Part of a small language model's weights.
Training: a variant of Muon for these matrices, 6830 steps.
MLP neurons of a small language model. Each row is named by its layer, matrix (gate and up: input weights; down: output weights) and neuron, and shows model dimensions 0-191. Each number is 500 + 40 x the weight over its row's rms, rounded and kept within 0 to 999. Numbers have three digits each. A neuron's up and down rows have the sign that makes its largest values positive.
After each neuron's rows, "fires before" lists the tokens most often just after its 100 highest values on Wikipedia text that the model never trained on; "fires in" lists the words (lower case) most often at its 100 highest values on Wikipedia text that the model never trained on. A number after a token or word is its count.

L8.gate89:460491488479478517518497489559527551481513566462515482460492584517490483400528584537496516526493438492515521484477451492484455509471497434497514580497477533478548483551397497507475473491587459502494549499460477469478535470536409490494548423545533579446422554527498552522527496537501459498454458503570537499503488533446527519514509524535552534481547463533561478456426493445560464537456449559471536615541427418502489557508481468571513495484456497508481513469425470498531503470479589438582468541514440481513541496509515480502479471491504415519534505501577527487472532489519525494
L8.up89:470486494396494543513570433545466474524469459431499452501559559511492589488420440477545506548475398496462528537459507505549546464518411472453529540536519556469489515513488504499445478529534557568457496462552489467546499515554484474531554436505529465480504542533496504530538485476490492538485463468458509528536494510418557463445545438503544471503530468489540485530473554494468523505477475549618452569513481489449463463502549487523480418554516454551497499457534554464528533503425610492478519481532472478547517506496519512459462470488440495500464519478616541452525464495523477510
L8.down89:452622498500417497536563482484525474503451528521497422535455526569558478432542495483540470562527506450502457463530473439530536547456461486555508566507522466497575500485533490583510480565543518526496501443444566529508488534585538517519619440435467508546534500521456547472450539446489512507471506512556499489452480523493527421542522488525472521565565435512517523508480572566487450509456489533547470497503508496493484539459451445484483518466471453544515486493531403556497466529585451461519462505490508568514554569523493476484537483489507487522502458500521567522421512535523503491
fires before: "k" 26, "ard" 10, " " 9, "k " 8, "th " 6, "l" 6
fires in: "work" 11, "awards" 8, "worked" 8, "works" 8, "world" 8, "award" 7

L3.gate476:531504555412574487501505514487464509528546539536468549486470464467454532483592559578497488462493529417522527485510486461524542508484533466532482510517548501496526487467499497537587494487532490573493470464482523493520531500587539485554451528460431497493451478402498532524473488501489452466515446522529509492510555486548457557505522574575427496496444453519504470490537521543545497489454475447585491515433548509535548395511482476498493566466499525515385514492530492466566532412473552540514509508532466492455499516426467438478478437538539518488528534515568600454490505508515419500
L3.up476:528515555479492464551445551498511480468536493477585510589508526472498510507499545567487540482493506456496543513547519489513570465481538545487502511503502536467529457467468489557577462528515539502522476502397489506590502419528506486552474548439517513476475478458475499605483534479450457447502492541487459530481524462550508503496526512570395561506495480570539452495603512517535469471517524418588526522422524513470510423513529470496478507480558488465560497465562477495507492480497513536511545497477462517431435457427493404529492484558517502505490580449571500482465531478473430572
L3.down476:556508550521524484535489457541576494480497482393520479484477479457510530465513561470478448469501528511482537508521473440492513506486477537504506499613493483477523516546482476515471536431489508489565491510495456468556542460551552555492530465561484498487525488505571487564582488405500584489459496514538464550523448545506498554578541492497495526461626570499482517428503494453481456517502521516550482440476491486515473474474479496444441569513514455461553504446487456519534512539473515546473450498514623521550543470525491476530424470465448505454477469503411537572485518531403536541
fires before: "d " 20, "for" 11, "i" 10, "om" 9, "d" 7
fires in: "second" 24, "performance" 6, "period" 6, "economic" 5, "properties" 5, "permanent" 4

L9.gate237:604547539497534478365512533483558505454469533519492388515513523531486512535485418549516498514506521540563476483614458477467561541526455488478475543476437503487481493558484527487410486511496553505532458482509497520504562524521433514514465536474424460518454471562454502524493493461477457452384524483485550476581484509479476475460509572480488583518466532494519544484429488513498532566470473451482552477571473479520514545576462487516507543513525424517463458457448566522516551441495555558523560539475519507527437513517498488491492524536511460554489493484515497481543574492511517496
L9.up237:500435502506541503450514482479557483470462479536505429468428485505512466559445457514463501443555519449520484502562518484544436529535555457492487481514568463495465509483519550487408489491504473429506554479551527523464500501506443480527485544508403569463583478509481529550536534456486379523485484531545580516630501490532470441474515513526538560494455527535537454515479540543515499534475520461550544485517483477534430485430387431493525566483502487538431535470462482526445462490515475502459557474509480583452498477451462486568550549510497466463465480513557480509464511534466516489
L9.down237:537547534434437412419534509571430556511450540412528488548484480513454479619602436528463523544518538542568493484509500519442515504525508555483445536489462508515531536472483592449427480492476552502497497468533550546485443442447508481533456554498440482528466495454515504526450538461529518472541548439418484499535559542507488455454503498514468548457413511478533475526521476492492462565516471568522464563484455429515433495576481488538509525444486515534486487472514498438524478570518459483496512479556555559481425507499491514524496487540489481522472457457551500514502537526508495519
fires before: "ed " 22, "ing " 18, "e " 17, "es " 10, "t" 5
fires in: "including" 18, "include" 12, "included" 10, "recognized" 6, "includes" 5, "stuttgart" 4

L22.gate24:489475512481472501468475454441454544571555448521398589585441492529515503560532491516412463561497529451483567495424429517539572498484506525505546557498495487473572481518483555559500492499455460475527530547482528490561498551521457506465462514501436533536531552493490506511524501542549435457486461522475512523516478501501481494565506466537495498495528456475480519498520424573460473561491500504487539410517523492467400490522562505544540461547533436496485521443560487498476506495525460550456479531481473490522440490500392484593433377512488499518470531455538481476495541547541483497
L22.up24:445501444536507432505482500487496457492524472509565538456498497539546576484467455479426391452482542487533444517497478520517477550471502469524531497461492496482585505527493507428481520547547447504474505501481453578421578500426453584528457513463505462536468520508525471397496510504461467524513547521429493565531490501543482455544492558431501456453485465419539420526522562489467497504497419455475527505490569510495507520528493514470455547525510511469595480496495541508522476447468528513545491573503459470464457487535432502494493439426496589517446545480496527594469437487478490467
L22.down24:467580480460488551541491500514488517566558457503516597539510514453446456414502546459399473480500538489441481606493511573643462503500556454553503489556499474555527468481495526458493509474540501503487536501488447489527536503538482483567448513475458560429514522422513495492557458551566534557532498535520473507499514460399527495541465505518518386562539534466529437477484488507462444515512458485552444445489539543466502468515464466514537516505565542560548518473540464515471521508521514543518496511450465490505519482450499525564467479534483500470522468561548437514522555523477502482
fires before: "s " 33, "er " 11, "es" 11, "st" 6, "er" 4, "al " 4
fires in: "its" 31, "former" 9, "professional" 5, "order" 5, "professor" 5

L19.gate169:520488529583416523471511496540498458492481502533518513546513435563440499526482532473556551468500499529459486503561484491613597584552541501467534455465464438420520552467496471459489558462542583444496473496511517491568523475487497545497503507511443524493474466579509550495534441446513519542504403501435551419477427475512543498491533533552509494509481545488508496527513429490517519504429490531514542463501498485533572494453412517470482486482502496518497525468500478528543527468461432402511543539470602536520480509524544473476496491489437490497540450425547446540534553504561502538
L19.up169:571540480553503506505554507491548496496380552534522408492496462493372490552537476503543531533451563493471467496497394496547484524522526537504508519500393503515477506511488416487468561511463509398452526493523536518478462522472500539602476521504418470473520437570486457474570529531452489508487511485442431476479498548465545497466452491558484590552487486475515485492491468507509524489484573518503425464426533498547526451492396464427508499494517536522513488495508505435469510487516501444537530516521513447509488518554539517496478450470523518521431508556485440560487486501486550520
L19.down169:526498516417477484486437514571469537479411463493528539537481582562545529517526495462514514451501469467482441510614448529467528440486528488504535525464486496527471445421499477548450489503533460457464498466467460560495463468552516468513461533480515443509539511539506580533463565435468536527449511491530532557501530569471539524525485488524528617484466524512445562448577484475461464458467538460530540519573575575483483497536537499470462484517552535506517525503372566518537467542520465476482548517494559520503507488480438490517518427544510534486478429487520482558556560514484499494
fires before: "ed " 42, "u" 15, "e " 13, "es " 10, "ing " 8, "e" 4
fires in: "released" 14, "used" 13, "use" 9, "usually" 6, "league" 5, "using" 4

L2.gate298:537575538530526431502534472500522534441530563545542490459435507462513527517515494566481548487511457573476502530492469520531514527434418459519504527473504457432538511551535467511494456520583467544569527519522503449486469372495449516439533452465511482454473451477468533422478539539473499521574501449504477520502487499518508481521508513476528450549560489629500522540510530524527551477481533489500435497545476419568501509585525448513598508519579506569527548521467534453491456476555511475534478478478518497466461505452520431497522489527517544542534502489494476534416571475442469550
L2.up298:523554471508527463499512538457502564459511554530496490453514533444498494499537490620467571495467478473464513539519483519502483498431448392494516530503509487474456530546475435443465477498522520531510527581506445466496451433527448509452532451455495492411500502557484491442484461532497434498570474467485526569509502468524531486469494498470529489461504523554496479531503539491499506510429529440538442526550513519532540481532460472557527444511588470586508556520420552441456496434517497408606493522551498488472549507507476396520463454482511483551523533539500481551393512488498500551
L2.down298:543545562541471509474602506443462595527492566502529466492543556472511483483524445568523500535444500476501545482414501561491528485431534457546500541539543437491549502507490438489485448553571488534567550552519484446487473507562469516500567481518515490437414505460469528482458498477506513442509455448486476569487532521479547496474537589498554528581519521542557533512517509485525466536464498490512467509517536463590527537536569537497485516568564462527513497394520490483481482438537546477535461524453554494545516544491434434599488473460543476556497491494498462517515516551479489484
fires before: " " 18, "ard" 16, "ay " 11, "ar" 7, "ay" 6
fires in: "law" 17, "awards" 11, "award" 8, "away" 8, "railway" 5, "laws" 4

L18.gate365:497484490506541454492465471524527556533471508464543514479523561463489544470473506522481519469559551556469546564491508484502499431396549601516464510555512474412503398506495520494472495502461552417509481490560486478583454516482424556559482469544524601520455518480538516468516526566499500537498543478430444525510442472487492513483389513557483492478523508571485490494398476478528528435444467582500484493530442486554495523533484487518497533520439532571496475584461499504484493460492517443532525505464453527480491507492507499500571481542528486485538520430542442462491518487496590572
L18.up365:465507456551481619487516500465488546423464475503460467486487503522531530448495476462582495494531476508480480528421540434505504495572481511507513440461521558528501465468504500546484486524553465437470494394474491541513509472509528531509501461517506473511444564466417539514555468543503512491582472488468513547571506551459445490533488544509487570491450553498435538528508530448516515489497479482509407564463493510467466512487452454530473573567544577539502470548549520516504454439501513436482494500458545528499455508490535493538618530604479466530546435456464560489436450550524474543
L18.down365:493509535459392534526484486481500472519533430485557445442489507515485573547521427473439496519531457461470466528550529442511536531567512531553527496572557574431584483472432495518491505484513477461487536546581498438523453510455503508511460502455524533466468472528573435433585450539570460568488476476495489599550472479507501458516408525506561530549510506481433430579520488432556491514480557500507484494549575509525488531483473472501523514542522507525434479512481519521507480546467469496520486501446462452468489520539525530514453546512527573486510416487473472491509458437549521461
fires before: "ud" 51, "os" 11, "as" 9, "ub" 8, "a" 7
fires in: "including" 18, "include" 13, "included" 10, "club" 6, "includes" 5, "closed" 4

L12.gate156:472592508460531496491534486575515497415458476468458522466467503533483412491503483427504462525540516445565552457540500473551558519500449469436484463579509456526510483524560479549441484491579527517478496611490570546417548503539479498416431477502413425491510485470470483522542525491533524446498441431432545505561454482499506507542483538486477487520494532396562498514561518537460537533462505503532535461513504488497496487533509474456501491484509459553488563463498404448495528531499456433461531522523541524464503506469481506498473494493472491501498573460538525424447469526564432485
L12.up156:521520510468495539534596567490518409479489523551439487515548558551524499494401571470466440481514517482543505543622523536498555543486454507574467416459462479468450506485515497455450509522491500522505486536448485513496551454554513510517491542487489472536526507498463554511542588553456473495444470453451523497526441530565506485492492536523516481480551573435521544512465463544491533541461446449563538517482525490551441503531549490445468500426571446485451529483527539541502562511564575519454520541527500517540472534537508557489483539474464482490570531527413520458516469499533421528
L12.down156:541561490495489511552482451512505454527446432514542496446538495525560506519480492610513419509478454414527471564489533534545538460437560456468457504485513535469468534430505484508537432455478492496532509559475489490438515522513490527518442525515479498537493518510458472492548528445545575598461523516583472539492498471502498560508500456503467545540555519439521446556437569511520422479506513511459559502467497461479462504401495546453488490589534491482493599542489377485530431527497519461486493478434521465478483532487538457519452487490480452477512490589451513486484513498516426527
fires before: "t" 32, "i" 18, "es" 16, "t " 6, "er" 5
fires in: "october" 26, "professor" 7, "oct" 6, "recognized" 6, "professional" 5

L15.gate316:490484507518479543522545519561423508475602516475495475544457537489501499584446499526467585487476484513463511495526555471528445498517528582495520386480473551504510504506415516533495571461514444529454518476562482568485448438498508572506540512552548506487514473457500508491527500511483488457515446539509466497508522556544507512393498485559490594477517515445481494467549409435522500516484517494513444473530485582478549470423533471484587480574424477508459490506484487528469504482486502579477490439451491433510548522473516495467538546590487529461490441444501469493528468579497514566
L15.up316:483481477471546495561502429504522541465536475450488515532518518471482500489396464583581554438534519532392516535581488498458514494492557469577419464467449544543532491440504526491509497479520471474514481484467462497403498507468499483482493477523489525491496495376521500465531504469454532470527515552430501491571486529496446472556500457522460507497534506501496562487465494500551526537510519530520498468476464525503481467457541462587527511548421477441521530556530473430425554428528529477409499449558595456484428501494510498568504546522452504497531500521466458526537581462457529509
L15.down316:490478552593452518471538551556507512479501535479532511513536527549488514570424563510519485515589547542416504508550545555583470524472517457523536448451463539473551454485506567471505492576525512559511531481495538588443492493500548495429512536592516520448509529555518511460519519511450498483517533463490482434491554480524493482487487476524400506482472547516503429520464535418553494512484536511471555465522461564491501507516546471454571480551539481494479514537481491479473535516443483474486456555594547391507507446546422553440519466480520553503410515509484487502451459534521481501
fires before: "o " 54, "ere " 20, "il" 19
fires in: "who" 28, "also" 26, "where" 20, "while" 16

L4.gate181:516499520427496420564476489492465534511489453478436529480501446493528500490527525562560440491535460480524506553477486497499524475566555496474402453527536426534481454532468409498502424559527482569572581433584501524477512573527528513477568473544503420491561511510548538499489462495462472494530474471478490511505523465496437514467478535497484509553494530560516538534553507487489504480469495489538521447481518493525486497578577486516497492552520490493553496469518508513593475469569425515473481515515441483402500406489420516469586513526563539508587515471504548519467531514439537549
L4.up181:543505468453502437522503468489492515470509474562451475492514469552531504434514504530532489579579473509493556497435462480476474457521558500495479471480526514582502464535525460524541449539467552530536439492475532533426512471500592505467495512538609428515498517452469598484520509531559521554460502478514444540422457479492522497505481466578437576572488490509491533469466466486443506551468501476557523497413466551481496533535513578561478444522486507538522532446467512476565507492491482494493501557499513513405516402473472516532484528476473564530556515493484596554400492474520539485
L4.down181:601512522546533496495450491532521543526491473546442406466542485513403454562462532517500449438501492574539476456515450544495511487541522525524536478462521437446607536421460489500468463461495503476493466492449477487519524528511468431510425539526459453489478508499497457578452487578507477517491560456515467443466487594548549515456454458520486458460486535476522569462530491492532530462518527436490508485524451488540537428564460534480476484493550443457467518425411519478485513482496588458504464473486560507502444484492500471481523503487529556478533494594491553558497518542468562456
fires before: "d " 20, "e " 14, "om" 9, "ed" 8, "d" 7, "es " 6
fires in: "second" 24, "become" 7, "because" 7, "preceded" 6, "record" 6, "becomes" 6